Weights of a small transformer language model.
Architecture: LayerNorm before each block, untied embeddings.
Training: a variant of Muon for these matrices, 677M tokens, 5222 steps.
MLP neurons of a small language model. Each row is named by its layer, matrix (up: input weights) and neuron, and shows model dimensions 256-383. Each number is 500 + 50 x the weight over its row's rms, rounded and kept within 0 to 999. Numbers have three digits each.
A block is one neuron, or neurons of one layer that tend to fire together. After each block is what it responds to, as a language model described it from the Wikipedia text at the highest values.

L4.up43:485452562434617478496479521578598539610425394460400619467475503481500527533503484536592527606544518523523457528449496492491537415441388460416507483478487467470605523541545485517410526535603458518432515504466488531533444482387497515519450556465397542544532582583530484551523547534494516499511519500455471561504460481459512513495586505490489493422526500462643504539552581493542387551537
L4.up202:499543416523419462560459424502492589476470500532576497462584545429400556556533474480614486593530471440536477468507518479549618424472450497551502516434427462480453524549472430498566492499428453461550471499580437480455495529524577418491391487627524520494518584490573528530497601578488549476546494552535546510468438577456500536516543532521592477554434458533528507513518470568401456521495
L4.up356:456514481474449415460484431524463526488591521475467598480458488491473545532558483556452525466470407538449568569442534516444505448457474481488462493427603585399577527505523555445507465455491446547517465498439499517527448510463567454524542632510526557505495539501517431497491529501472493453556538567513567494541543406552498461388489537600473478457491471550562422490522547504529595500406
L4.up388:530564518483450440496476383413462509555463511470479556436478472515445516431530579516434387574531391534532478525374478522502565479596511515572512550418521429501575534506554547532448532518611462490467502462472543474459485409495478488513514531513496452426496480462485482456493577609551523498473501529571589542452446508495549448521594503489538463504455550476508597528553556545459515532576
L4.up489:575421516428511463498439510466462509522420456466438552447482540514432432405450503504487509539620486517394594415555452507513508442520525492539474578490461522493452520530518481478562480532482441400506502537512581565451526550549497523461518489621458538492489610512516542553532437508423447500528578552521444504390525442499508479490425457500505429478490493528525519540486505573491485569511
L4.up944:493476560525611533469451510515467479462519439528426582521445431390439536482490438500459487550415486629523562538525514449526607494467564485583547482534384508507505523474470473540465516527589551491414503560525503494548468421460582481509548435576455622437518471543531504576487517547519510445523492524486540487475458490421523441466525489527490457447452553505481531606462495477438509477434
L4.up1034:485536463509481522520518638487529518487430441524511558457556471406485479520456537470571494452617448560492443483497558532507521439466467391475479472452495505432493476506492542538442437495544510412460492539494548587464500503455544428485416539574503531498595460462504488490429536451520571516493516464457541520467494445530442549453519515544504480402434497474479574444507511599476514483567
L4.up1465:524505500468642477506597494425550537528529510366469517523429544511488489572447451508567437539447512586510460448583500432480645467512505431429514483522572544559559491506487435483605499599487552326536560539541503486530483591425472506494584534473434443483493414518489579560500503619521555401524548514491407479500492536567459403550499525475514646451503482588533543524433513485477463489585
Formulaic mid-phrase tokens

L5.up346:538508554467532499467481600514531532468512439474566525501535515518556477519452458477470670572485646567544498517523503487490442457502451500516523458531464572524553493498544587518564496517596510546528494522575594457488550525403454448487485543451514493549487440575507632510494435497502519468512487594550463426582499573520567535488517546581504501499494500409454426425526516431501533519476
L5.up1317:450523451516551428526543502447552501386411459511564464537453501563458517381433498516533473482505450543453431499493485418506526551493511481564484523516449443561487498529590446461529520594532457453440581605464520502520462464459418419526545480517510502490452453598528506455517525498508463481564449452458537486508537471472648500507543579456492533440475484479548479515440456428421613538550
Clause-opening connectives

L4.up206:559553552488554483474577468439535526507516525415558582482480478533488498516479521425494507413503549499394482454447458537493493513455521535537500517501486497465560476448446437539463512504532540492554585622541463445510557529324455433551435426544520435470505445536412537391520531546326480528545479405522517467460512550502498565472448559549547502499494567527495436577395474452401503533496
L4.up321:463485585464477518474495502546607554474592463453507533489554424472500433464527470473494613464507594586420530522483537519530415455489522511507455469450470477480473477491488487593601520542532505563507514511537488564526572498421395474537442509496439492385567613551628449487467483485425579493509482435486410508497429535454574425397488455468450520518542541507516579506410452527486604581433
L4.up350:578470497486540541468520499538586456489544483498555496526453529508519506496439529487524538503550462552453511532370452445547566592444502549456499524450477475430322483530530467516506511480534528493558555514484561517526571514379429447580521447445478485471483367532502475497534539466485453456485591485489529453467606531494432511502592584540467535527463443407469442556410520512524605544486
L4.up886:552489531518560577643577517501481517453455525548538475522532444455474431535500472459451573486451443596424427369486481468489444549435405417554518502497510528594484511469624428539439488552484510496461526500478570517602504475470428558507530531459562499475460459536598552526477567448519519463512517469511493485536481455474511500446578567514464562503433469479556438541536455508475540527455
L4.up991:439543535500515532504547461446560450476563500421585438598466528528486588578553412545446515451524484552582512472478557504515487503548510571445486621523490423502457477528493512604534534359566501509524440464483428450540518531440462539484560601464561448437520559569526521477512511436554537456500453495633516485551540505537554499461625498490548582455523508445544541420476477520600577566452
L4.up1373:458474572495489512446461488532449509489492455408574489508513474509450527497550419503534556569434576585497438437499451456519490468542558485430489435473428473543469582508507447511480546487555510513505518509410437376587457548470495502454483502452490471461547478655530529498582524458517540504461473517551540471435476521539491481522484517491511578515418533494502476452508581470458494500407
L4.up1428:473513537470529424522527522506487529459548507478484511499525503492533382485497509521557568546571448604397457490475443490432488460456469549533433448346483533508433487499568555598499624550542542499540602569473560613511504545460505455483557472490419533490582520641435497539461533503490528447479469569505525414503513511457575450471439523453465531482495500409514468594588478498543526528433
L4.up1432:535569564436535407505471406475571440517494466493527575513524477567585498500531574447545506442523562513538528445431504457533546510490557579436499516506542450449440449541463460630456583535496534508562474542475538497554562501285406489489526434517534467505438452502467504522495545480391596524536439431483517527498520421458511487445456622493490502469481541558525438566402504514467501518437
Comma after introductory phrase

L5.up386:401533536426537471510585474577404532654509540473472510466511435506472549497558569468463452541617485523609519526463480516475562553494619515451468541490471397510538508533444493531538448513514489533503474524374464501558588495437566496527524564557465589466572494515585456444410549532560427504584521497458551496387564454503511526556543507454469551500486458519501576529533430507441548464588
L5.up1407:503518502480431448551625485520551543471477564475448436556477438425541585465510481474497571449553444465456466514593484484451500442386510457445424554474442460479491420440470510486429585434538542482504476577386472495529498503475606495495501522569493482530488499378446520546494572479559494452509477560418431517567440482406504446478429488575554505542540428480529524467494480559465535586537
Sports records and seasons

L2.up50:498522540475425483456526475504546514496474496578478398460493490412517525602556477465477522481538486525557483473507533440443430521384541590440458508528595537514531415464456423512355445451474531531507477574495530581485492520403556482521465475492488478518564446492470512499499493525533508540341523501581518548441571444491448461536514578576534457519552486498531621485412525395548474466462
L2.up188:506480528560512502487586448503432559483474506567516559464426477512494568473488546561484518460398419496463625502533562536466513542513493527503461478558467471543457531557499452583471530464426510579534544566434527577498615431501550444468483542545460480550451479484495447452466499442540525425535474462510479562522486539494429498438502390524530502501537576367506477452504495552490426484440
L2.up1190:546492454533462513521567603384534400497492539500419537520584452476445555452506540502485480518496519527527456482467532472483494547497520572547594538559553453440475514497516518504519499524509462491500510459405545500472492496531566436456503530504483535573605486512413451546419495435498490473520465555561486400488425493520492491473462400371492528485436472535530446518447491470469534452407
L2.up1468:414443537443390479525579401455461597519517625549477490484512507476510492519511516522477559494516503567521648458456485438530435465572503528480466509543440428514450526494438488499517564529482491523489708590498468472475588468377538522478455521554506479472524629499514496496567591542573526562434501450537400504416485534531497448503497530579532449462451480464471508482479413495530463542522
Period ending U.S

L2.up203:469442527468472458537517516514545489537544421519435496461554539528558622453546478558490446571505563527479463509437438462448505479464649417405492512460457432492491491437484485559491512540392497545444505416571437504544595577477564538508472556477520568489589460450463499586523507517478532531530522572495528504513462511473514570549542494557545536555535477431613448498503428401535504528576
L2.up358:555538535475551622509437451506463452517573407461431480453572617522480448519567408551424516553500515496492410599458502428531466519454508520472503518591496535442422475447476532433457474496488474511544530498483516533465567482509493611539496458485510570572514465551528451531480600445525377563501557550472519513537465453488505560538501534582516607593482487473622549504531498468443465487468
L2.up852:515521512537547504472577550507453501489479508515402512625468578466521544535508413422546403538571616583532585540473494427507603419572535421491493496463497474498423553551521550477517416442473499446419493480333530570434477608506460470489465477435511527439606473492489481493463503406451511544505515501413572440452517512476478552389553585501452388618575409527551500537480527520518517433498
L2.up1051:549451525473477402486499511516485503501583423495395462457514500532499379461520563464400559485534521652541429539493506545575534429452497424504419523495549494459445508531479492438411450411487505489495556408464482395483438428434437532472458417497603479529531567512486484570500508521493534555484505538480470522459459542451541524512518415598454579502485493490532496479552486507438504494668
The word "as"

L2.up815:547422415570575509422538504498439514588539463414550555471645444479406505470513530516508489444455628458497489465578535496465542525549537520535472490462563492471409547463508542498497579465520482574464509503466430510582570518448485492623481506486472543459523425458469475437465505474546608452491476470490508532523606504614556458553460503507502489573640467380517454501605381487491529478501
L2.up1014:529527606455605448490434486599425620551489574466614517488453444484524457517500474528466495394472476587428522428527497503479391448470527504496502474489508492505442435501597479503581476442564582435485407505479537461491540562402463438455472570565432527515539490502481551581508560531570571495429570464510458521449424530573540505488533515602551517464498468497484526575428527479473557446531
L2.up1459:464536554508612490571591530543565478467510557529539516600491490473447528581492438528491534451459499552466503549443441531577475466548508493526496479504586497475487431397553544477525483356459434466520598522521517505604577493528537438502581513499419556456486372530516440405449581472584567509403525475483542475423527484546510533555481467442553528532474433404497537585448496631574513568465
L2.up1478:579527586566520485499579523526488422490475542544512539619478561593426500469556586503609495500469448479459539621510485420483546465529491524486403457400540552589420484442546513460522538489571487447555533491445467544483424488578438458593540399529443576415499511510538460344409552532484481513557522511476434479472463569445545561496507584436466477542530439483483516468535557506542558551475
Comma after dates

L2.up77:553497433554448534555510503498594442438390529512440552533423461556535502460538560469514516534507488418385468538562396490502499502498548473496524474517494422536435508493339522475492519568457475537517442543504514434539488550508585501512384497510430508437471491447572502498616505537513605519546501547591406472473491542515489498534482410389504377609515471441563596516531559506391551616500
L2.up739:423491484548526495424484507583470379469511407492504547452400483515535509434538591555552565512526385367495487543514569543490512580517530426444522524432535433481528477467533481546580533483469423504502562471501512475518562524495530529470420497503501484467423537498474663512522499558492460484538546422548468556444558523526419673421538498535510453499589533581556529509475500539512560426482
L2.up1274:451474482554597577401504543486465495485479532514475453436517490516522491475452542408596523488498424497569510391510582580461548475480491458500577499469452537527512516478427575481537495481504423510595494496485494503479412507598508449393556613565521508571353506412575469577512488452445474399525526449522479472485543532508553493469437440493513476523523494523489508539436481569495521400437
L2.up1358:483549561562533520494536404485425439443523533498447488464531382566495418456499580470629538446548513513465422439588542467514497464521444587510459455529495406593513417439478445444483478537449512479448378478451463522513506490531420416417481490473459546478488439526600576493493453570463475478554542410625496506432448566508528536477508449391561547410457584503435446666513495535543537406541
Preposition "in" before time/place

L4.up6:466546480545491527510520488463525550463531528563573466520458568474363599551667385551448559501491450455561498485437537497480430445433475450509512560512591511489452492527614487507544443480461493494502518505411479563455559569408466489507359617483468526480506508448515509468513599527482536528558562504521479603490410496572491481503500531558550424452354524552455414480525467430510531489507
L4.up200:465496547567521414474475517457533491536534532508530566574499476565445448487565519539593457558487510421435510473498475544494424417467509484562529518497589485453497506490474505501567469470432529474517503456529478529469464558516580452478532513424369533454497486506451504531517493433525559496493493619598547422494473442567517507397507503424538471543440506405406562492469532522560429490561
L4.up310:447397467562529488510508546461540523583463539533456470492507513514487500586540432447599523521495546501463494528421467439417475607438593499472469493513531494442486509470464581502527577544460558509575512543366394529457476546519491460593474512369529480533493472466458517488520522462517446538532531527407546523508457505475523544487487458514549481460514562464594495550461541552467510444570
L4.up575:522504538461569575519532376416515508531491417490452479466400562527481481545472574530468586497560382565528511497515551454388528514513450364427586544547457517435490498531578482562525558463495448542575407436518417485441598540495475387509560421504513446538564456504460558550450542605449499479506592497479596498529581535507542494471559438512581502485457556558554491484457649453496441517529
L4.up585:434443543537527531439453437494449382527520456501523485521601497551440631526526461533457537514525477427481466471552539517533515526421511381515561457491554488463433500500556488436522478512535522583564425484469491504571555591525477419454573568497524554530530502509489542474570551538544509495495607516487475480496426556528553509547520527509519663521514410488519455501500535512555541493449
L4.up614:535538426573419560482568541413511506548488484446546464468457502507510459402556440489517473549521479471466581525488568492525558467456460508443444628498454436545516529535530433504492501463473493499592427428472442453467597561472504443444462718411559500480483551492580541434557497497591474565538518485553560430510527419553576545502541465413462594547446481496433409491483479570451516604495
L4.up1040:463495520532544553468497428456429509497513454375426504485521439491576456503448400470510529496554541453557516507557470441519472534498433488506529461387546516459505535565422432503453530544497544448586492504567511467552622529489500546435503389549470483438502509582481523506519587440533528473577522519499514540497456416428607427544429571526455500541415570479570517485397522381441460562485
L4.up1439:511449392526462448463496495451442560442518507446569517431495551478455451546495457578466458463540510462528501568465530488617525426511582525482538474519543453520499576494514517435512588458443494445364434434460455488536450598454638416520418515539592425430402495521514497444485568470503595533425415531495418476508543570472414517598585520522544433603489534493508554440556479588466558475498
Units after numbers

L5.up45:491452452476519517481551461534422597413490615533500568492470501515551445425514457481600537572465554449547488488460425519555461494513445480472534455441420467481489470478599541408558505436474514471466505521529528513501446500429519580553483474578518555421502525477522452497443490528516526442536438521427572579537455510496539567524503594527493429499504430567464490460558525440520499491437
L5.up538:454472502532576420539549485491574496549574520392398495377511457475534516419454534539435482577547441410542530557523458544510566453550426457544487362423550540492632441560480448459515468485467364525534473521512534558508432413524403552580502459426497443434495547508401564367443483450524510467502473551494470591594465555513606575508531471480521520502481449590493503482482503500450486559484
Link before next name

L4.up99:532419536508534462499519538495516509531500547479410500440487499575605556467479519450479538536462533427515344414511500433553549526510401509506517530483436493486516486594484533454497463591472575527454454456535502464523483493551463536559513555497495494525460548466491513417533523465512540529519547579490448489435530504408569378594521443453553455617437480550456488509507401476587509564412
L4.up546:457437458581542574407456568492441451511488460480496476571546589522542524438537502505444500485500569535451469502402447448422568497540484477488533486513575510408492550472457460454387529504463567551406545561456568513549446479460499581485503491545479445566423537558551557417528498511547573524515501516389490561458483457466661508585479534480530467489512468560531534469492417437422493542498
L4.up553:482514551480507607551493462450468466528502479535523457457475489490568532492513511533527414468467536527466415566516523519469478544479451511513560410469474550499470428524500517494548532514476564494438473512532534486473455526661515508421534348589594511544561634525516469500531612510508412438619548525431493621512524475431539479473549437512396444509433538517498455458409463414522535473589
L4.up620:520499478496546490563524490521451456481563425383501510558476447420508455449511535405494508473461429506477526478469577540530589435506454530421499529515504475530534494590500455502402493569456533527500484464557542545500526460496521535487490527487437528497530431512548454510590510496487509430543481510477494519460434485530630605582458521515510454505455540441584480561539464472525598492593
L4.up846:548499457481545528565432594533535570511519406464449463430487500494542539478521549540459494524495446481478500565431549485492445505501551499467450509434530512553568481450499603530491481463466541500423506480415496502420497484522512509443507468489465485491442428453636476462491561552497487522466534647554460561484511549502580470500464485408432420486533474524501536520504550477473534555466
L4.up870:536519489556478503527503559497472557550544477481439535387460525624624534473495437431423523521509441582495491496454493451545554529480547459522432533487491444577462440524430506476455560492531463520532582462566528532479523490586584465475539475468464526490508426457465531490498439491599518490460436424597553435465499504486607504583519394495522465503529519423526506553382516478535546513509
L4.up1005:481479507566567443594514432484526410487462518505430564478452523518541505511468494518513433515556514468499467465528637472424485460498529500562573548529560506452496551547497510588428462568440486464471586546485456508528605489642404526491487410465479501442417456515489559595491443479538483606514495471498553561446450470506482488507544552585487561530539525557516484531505586499429618408424
L4.up1467:528521450536471488494444564455513551399527473497481469513481518520456466507439540532490484600470486514503515551519476543527554501626445447579590535570556512441584486450524461504476435509560473557375442527506591444535489391453480529535566503503514478489458478407442445527490478559492417525434532522436567438600574534454547552546463489475517451565442504530476510544478421504534517421531
Coordinator between paired names

L2.up568:473568570506505502553554515449520470407431531539525511475498481441542517477514449547580529494513502465508406584506473485415486482519457369601520479488476546437450542388542518433496479533561509517400496440508533421529492503571509516558484486592510549494465468455576489447520539495510493453537475499460509474531488379469404475473533441485554501599540489415556500450490565498362542574490
L2.up578:526517501547502603499496540497523517468542478502449521522532453551534557501501495613537562555509521441449441474433618454485464531451470452545529557498497476482538460456459470477444518493533504543555490462578504438485489503560463525438531438613448583486517487669483562462499593441540536413416559520642509546489542499521543554569496454536668539458544465490486419489412463522553562493497
L2.up672:427474486554399523454391560601496510414463529550427561550658545425526626528552441533567530564489502415447493488515565445433500532446435502484553460503482492491514534502437524493524558581565511455457564511540501402523573548574534456524546507531479560412485464462530473408509490458458589518495616455490416516452607584536517481411474369491568490528533504512555463434469548496490527510477
L2.up1297:443541555454525478512510473491558422442532485478472470603528460469493547506622429525447522524531559591525460545529498525464594528517481492462555443503462453425514495536456531487494428345480528503483490447477447437557531420517561480567494516472453606543447454470562571509597552479557498428482598576499454520494581531554480467428542405464504514543549512485503498476418468541489484549457
Numeric decimal point

L5.up459:593602506531535434493538457508485541452525464473545499465447429432447473497599457497513400472479475434480542453471428403512525476513518562537560536435559469555523570524524532536637576538533455504537497425421436425595450482531483545530422437447452548477500459553546459479446518477500516489467578512532553554459503487475520481374572508554505445506493522577474528474492421475525566556500
L5.up601:599547512510562515467511457462465442505500399521487509450483568425591537503523573573552480583495492537573554448502408525435516528549462557576593554465415504474558512488559421497536535606479558415475417613432452465510535540567507554474504402560597501495531531454511487503514517474457480486507507531438548505451559431440561528540418570519533365501503450467505457499470531510451536488532
Token after single capitals

L2.up99:432428508468501487496480516449488493529455508592578414475596471498481578459529517492487558452591557491492471444525510433489437444519450490482532496437449503473497551442412411536563531524579468529467432502489572418531511470567502484446585498541494488487507531494497503585471442560476497517454505614479440465505549471525539425499504570474522484546470495517484463619515465492417582469567
L2.up780:435529421439472399610487510416520496524563487522665525484531386406512496468461481480531419560494541468479500461442687528487409548456494505501534538477483428541484533537437444527461447629579543571432496483494579514539543441540356556443478569475494424481495474547506483501508463567544483517505523462519536527551493529462429504512453555466450425446530578525458470515513568567557580526467
L2.up800:448482413487442459465491474506569454467559441488543553445499461455520509424476463521559496584500485531476442489530490604424490511496421504525479536460549574467552545415509472526536516540621512542496452565572500476600566562488582490484451399516486587431563494428502526453508491589526505539540531512492546548540558451517439469446514551546533559517449542479486460487591501437590555539390
L2.up1281:443494421432430436511502523525573456486528474482532563495477411466460537442463500535472510564503639578458460625481519540495460559574445425526421468491507467522558561454473492499589465582555455500558443540536513460564614558497503504532531430515475503510458426516471518573435462566531524568406529481476516535504566488458424528495472534443435543550449537496397441605534455432590531610468
Boilerplate statistics and infobox text

L5.up1318:484451473452525502595500477490493540479501507552409513497447403476407497494456461503481546572488461533517551519491516482393470550379500424512411503532479559520507578497492489481518599528524500578466500394469485542513594516495513459481533493473558599437557502514523404502546512491500522536499480519499505498516477475534409477583498455495444521476490519440467514506453531568395448505446
L5.up1503:530487458443408474485467577580422535526508412470612417515481448433539418574550421590422479511507458495540562409477587499458449483561420417437403399440445452440515513466480510493499541565526451508596534526492536469410581461491455489610501542494543550498515499458469418455554487564430441555480603527512462544479528463532522545439529581565548491475485468442451482517560521418431555541456
Numeric-context connectors

L4.up59:538362654514488504479539501442481452480531517473453433571464452536515452511469434503504492493518504458474559629499599536521551492511544487509491510480550410552486531573552458446516513553445460523496483503444492507543428573505552511477527485538442601538532437601485452585482484478463585571576475498454496467522426495498554458548488527578445427509520503600433528511523479529566534486598
L4.up189:422443494575452447467451493573435519454461524498438584464466512467412384466449515494530564510459491462488538558505573556512535455497508538517506505529542412588521563497510529463608438567375490480468512571558499510640514429459477570611544481502516464421454490589547516617387520480484423452453553505487502484427481501494494443541462495494429594422530442498523557519523452570538580501503
L4.up472:470443489453419413531483539459549582513515544526547528517499580512541434518531466562519495522399476578506463529453556544550430506470498516409472499467574489546432508496552543511467476580470506445415656446544482447563513537452522535540495535517556505571439508553489445438463593432471447527481569508386430474486474497496507494424467512553457561509526580510491461537439489532463455572453
L4.up497:554484547483595521494490457497449387501491482568484562476485491556526475501574557450563504439357494474470471543403499451584546521448653479485557485450454464494485445546509566466561560433505501580524410435448499523458551511499546582573470428458443544505504533578541532469452526464528542512511624459503457447518477504488488512499428459530449566507505484534477469590480501522496602429485
L4.up802:558458497428535564525510478493395563483462529447548448543485494479385420436550499481512448536458468466588461518517496476524454493441493561418548533534498572470529442494464456455562464405577468518416561501456545578511402489495577545416485454457462440495461442482467520515432531502518548491486547415470577524438501400437583392482571502525472488501450452404549520464535472577527478502598
L4.up896:498494419564338507449585489569502479519508454480560520500502510542517508451572422484615511456495448472484537512547470555490479417451534527529550561413530462536523530581486516449540519594516478536589512470492564518504464472510511535504550446608432547423475450539487538583577481509509470426393469447564554555587429419505654437451401493459575635513503479507490492496468578480502538518490
L4.up1185:502415556512469431467515483582421525543461599536447560559478490533437546517457513522580480446465495519524592549469584494519584533493540568472443529476512565519370434552539505563472501560490535568519533508478482493500514555409536583488498476492570532586519464625510469539469544507491473540492570587460430448473579541461471470546476464561471504514535482437381571518511521422581445526618
L4.up1251:517529555504566461554436472509580457448449521438431447446483542531423501554508462459556448438519466444531506510456561540484512499468590442529521469473495492428448496540487500581494539512524504442551576465498536484548465564446515544486478480474486616544533444519491631494505505510430445528458442552481465494565512558523530479561476508563550521516483442468512602576549471554370547438522
Role-introducing "as"

L2.up392:541432552533569481530448491581488549435439485457420585570445534537527528492548454386512538473549455569479464500447464501544553530543506566543509580464570484467538527504489478466494521457509569388442518492515577514509494566520546500543436432551404580574454477445506503428481513491438532488511586424532522405482546509545442435489521437472479521536511542483437529544517448504416542568427
L2.up1088:497488478521544463513501526568479526498471435394518528480578611468534528463541435482489504537455531495591394505514547467556543378425550569481465544461497428440568485560533418570500527535437554352472435439529524579547535481542535544566546483548478551435535548538482460507537591408563506422471528428655480430488539486463517494529463549516416536544461489474488544523516515454499550493568
L2.up1179:490483568524578526540518544498459582480498536453534447498482547515508487529527439421573470514531500555462437541440406468476586396506405542517496560507433432491501463495496450510581513405476507449572476447491531462497538467607427458554430549504503515573464523469523492329573593471509517518520528449558421406501502437460468523516394525561484553635466532568446502479522498505473499621514
L2.up1266:567459489489478412569507463437462484474506500409452494485447441534569519551470502480475557579537557464503517481565559496512519443528535498507561521460481473389509512660536416431486581521482453427449438465508518397436521553563478469561526500520457567497433512442571409434478564502449542515443587616499434521460509500456533433465547449454498470589565535448506535508475498419429543596540
Post-auxiliary adverbs and list connectives

L5.up290:554458579514512652496521550456466595415456539544498542452553431470500484520518561488464533462469447517468451472541506479442459521452485563545494530499505509505446495507510523501538404444510419473539493555480486540570512491510446481520454507483563362483511498413478443545487490541462453482548459481542505470504494485477494524487539632481431481443445526471477509559545530475586485426546
L5.up632:574501494485520535542424534532504489565502547581454502453466571520526540504473448549569568509469504443514567436421523490498429463460488498552495540572531493523557481474556490518545491518504441485506546471482456520537408538549436658502534510519533446475543495360498531479412530456439450502434497478544554471522413513500567498510587516483567617433450480503490482525525562430444495448547
Title before a name

L5.up583:491452491534433484445457477506450526548478449393373555517555580421493492509509460533433600526564487512446515485550494458508475512470509501494508553375502437549573524503525507461561489492390489451460522513428591465526500608456456386487568474474573462508528451532474496568470523521481422552455494576378487540533454450551523505450495505535475546498568422471514566509480591507544449462569
L5.up1397:519447549497532475493508538460456531519480584562444479486395506468471488474487516492470511515494523510453519537634521422525528468499618538492439502483471515526541511538575422422450525520487488476357591466425504531534525630443487551457467531503572597535522461500514466507444640413427447502549510494419515515592405434517565513526355512588473464445510496486460488494527483496520524521535
Role-assignment verbs

L4.up101:550454429525459448483552423481457514539450486430440493441453558483528416532478505558540470488578367427540500533541515555437525622437542490492545419498522462484470459472429371511427468465494570449543529469637496451397447577479461536454491491459417549481510485442484559462492519487469474519492470532519497577566463541532461534556492525554488556585467460528424466537479575474511505533581
L4.up471:519539580448530470487552439453526542440531540467487513527493450412541430466440532408519543476406517504481497569576563513493474601526537410501480473502436564505505561504458493540610497543525480504560548544490472500563632530491510517612562541501476535530542423646521482422494530511473475445457507526550450487454465441493429451431488442440534417490448512363525474522510479564481612504566
L4.up864:472443449459468432477492524480599578541547578457424433509535588457461441485487454409457443485591435499517479508554499548460497554541509459418502511384551442433482507499575414529495486581455483493540505561414528528464530472358453531521488546465478455586497546509473442476550429496439466479472519526523470483519508562482468481492594540496545527465472467489469466490503511500472547505548
L4.up940:501510436579433438513524539467499495506543449571541496434502461495481486449597598528524499458451559516532623565496483490485477536494547516540559549511537517474469393442490502576569459466398559453366345529530457513486501504507459514507615492467406446475540529503452580361477552414515604483464544499371507471628505472429543517428532522525561527552601520544498502434472492533501583461498
L4.up1049:501497529523595441426483511533497494440490528434493501484428545537497393536573517457461600419451437540537487499485562446472436519495558485423480535461489514492498446444534534542440513503484516391462538482448534450479488505484427515565560561489469547498520513528476483461428507467482552470457541458418479389484470427505477512498483468561525502599527402445479477490404528558525495547518
L4.up1342:464463412486489520499522497450478501576490538426601560495420456561470546534517512462459413553493511443540524453458523504453568495432486563489574517577435434426546462385445507601554492576443491534569443472429482435450469527529470475462461520501494405508484526454497456504522552534565528487539567483401573554428571512442411509500508503510520553493500568519409582388432409491412553482508
L4.up1370:521439507502528382489447496455481504569582456551480552395489420440504502537514503492527513504617455599440506540513399568499559541473485519473430574461472472548574474528477489524482557493558518519554522512428422478488479456516502506511508494521467521565496480455520499451397557517593551513526434549463450479481501496468481350595424525408584492533512514499534613540375607532453504497534
L4.up1522:495409573531413467452530472516558407537521525471401578540490565639444497463488477497585548461621479555453439427487561569466531493421493480427506447502528573590541463512508429473454487416526493497425499509487425577521513470479559469458489549437468497546564446481583531455590410489526470490469470488505532461548548459578507588517535486509473575545521507495476557571486515519504555494437
Time and season phrases